MLP neurons of a small language model. Each row is named by its layer, matrix (up: input weights) and neuron, and shows model dimensions 0-63. Each number is 200 + 40 x the weight over its row's rms, rounded and kept within 0 to 999.
After each neuron's rows, "fires on" lists the tokens most often at its 100 highest values on Wikipedia text that the model never trained on; "fires in" lists the words (lower case) most often at its 100 highest values on Wikipedia text that the model never trained on.

L2.up998,175,216,211,247,197,156,293,209,213,247,153,177,223,176,215,105,132,211,187,200,216,203,176,218,231,167,239,257,186,159,197,159,194,282,214,222,169,192,216,237,170,186,207,158,140,246,217,188,216,163,207,215,197,193,120,252,184,236,171,124,187,256,200,205
fires on: " now", " previously", " had been", "ly", " has been", "ously"
fires in: "been", "now", "previously", "also", "directly", "currently"

L2.up326,169,185,224,222,206,256,225,212,245,172,139,174,191,180,252,215,196,208,144,191,227,127,230,210,226,301,205,139,160,231,157,193,227,159,149,250,205,231,259,277,224,203,270,159,202,192,191,178,202,194,191,216,204,261,157,261,150,252,189,175,223,201,247,291
fires on: "000", "978", "8", "800", "7"
fires in: "978", "000", "800", "7", "8"

L2.up241,190,171,209,137,289,232,238,129,199,165,178,211,152,208,244,224,208,165,170,234,206,167,225,146,237,287,209,196,195,183,137,241,147,181,209,173,231,158,234,194,208,205,119,163,190,243,188,205,158,218,183,158,200,168,173,179,189,229,164,187,252,238,176,277
fires on: "com", " she", " She", " car", " website"
fires in: "she", "com", "upcoming", "website", "car", "label"

L2.up433,196,237,241,188,151,189,174,192,190,253,140,197,208,181,259,247,262,238,241,219,227,192,170,219,136,202,312,188,167,163,154,157,198,165,214,246,151,186,178,189,162,291,171,213,153,235,233,195,229,115,221,145,194,286,179,201,193,138,177,172,238,146,186,180
fires on: " and the", " and his", " or", "en", " per", " and a"
fires in: "the", "his", "and", "or", "a"

L6.up38,202,171,193,164,174,213,224,194,200,266,204,219,252,143,211,159,114,262,161,83,240,241,233,180,232,182,256,171,182,209,112,224,148,289,220,235,184,244,223,244,163,221,180,196,171,212,279,217,191,142,113,195,161,201,187,242,205,167,242,181,226,204,216,185
fires on: "3", "4", "1", "6", "7", "8"
fires in: "3", "4", "1", "7", "6", "8"

L3.up397,157,134,188,219,204,96,181,197,148,238,280,147,215,137,206,212,173,206,172,150,216,195,192,236,250,193,123,227,147,171,139,184,205,202,182,190,209,174,179,192,229,231,201,171,131,227,207,220,192,205,216,169,207,251,171,238,123,169,225,212,204,170,165,258
fires on: " their", " his", " the s", " the b", " the m", " its"
fires in: "their", "his", "its", "her"

L2.up543,200,116,242,200,204,230,213,223,227,217,169,201,172,244,163,204,194,211,239,168,158,186,184,143,223,208,184,206,208,166,182,198,154,233,250,182,213,226,176,238,174,254,199,166,238,292,227,209,189,221,165,163,242,212,228,158,145,204,241,111,192,261,257,252
fires on: " later", "c", " find", " now", " comment"
fires in: "later", "finds", "now"

L2.up205,243,240,252,232,179,218,225,165,279,277,197,203,223,184,206,210,176,179,174,120,159,197,215,193,159,190,196,155,209,176,211,225,299,182,120,233,193,182,137,208,291,236,275,254,211,182,251,220,269,165,217,262,178,194,156,191,221,143,214,187,259,176,222,151
fires on: " by", "ed by", "rol", "or", " by the", "ric"
fires in: "by", "patrol", "the"

L2.up544,96,217,246,203,170,180,205,165,258,211,293,187,232,175,246,203,123,230,164,268,209,199,271,180,255,189,166,233,190,227,186,211,213,163,142,152,179,175,258,274,191,157,223,197,197,249,186,184,181,215,175,218,182,222,199,149,257,126,243,171,218,182,188,196
fires on: " by", " under", "ed by", " squad"
fires in: "by", "under", "that"

L2.up486,142,237,251,198,293,208,208,191,229,238,255,220,258,182,203,171,168,219,168,267,170,229,210,226,192,215,272,163,136,216,243,206,180,222,224,202,217,194,201,256,193,170,168,151,189,200,177,182,126,190,224,234,215,181,139,209,269,184,192,189,97,217,294,237
fires on: " in a", " in ", " to be a", " in a ", " as a", " on August "
fires in: "a", "in", "august"

L3.up515,148,211,202,223,156,224,178,226,153,175,188,229,167,204,230,115,187,193,213,235,224,149,237,134,158,311,161,170,283,131,183,217,222,198,207,219,180,223,170,317,210,183,224,207,293,205,227,181,142,113,223,177,232,211,110,171,98,217,199,246,178,210,217,213
fires on: "ing the", " The", " with the", " on the", " for the", " by the"
fires in: "the"

L3.up923,243,135,152,217,209,216,213,170,212,227,228,260,210,224,198,196,237,203,142,196,223,203,272,192,254,173,207,185,215,158,178,236,199,286,187,247,182,242,248,201,260,192,166,169,195,219,187,214,188,165,207,228,212,210,159,163,207,201,145,159,167,194,197,197
fires on: "0", "ant", " rap", "w", "x", "ile"
fires in: "0", "quantum", "chile"

L2.up408,267,194,173,207,222,217,192,244,159,174,203,195,199,226,216,204,192,226,161,193,240,184,218,236,204,244,199,204,184,223,194,174,126,264,163,211,203,222,280,187,162,215,257,201,186,209,194,222,201,168,170,209,255,255,167,207,217,232,179,146,197,151,193,218
fires on: " one", "gr", "go", "ic", "isted"
fires in: "one", "telegraph", "diego"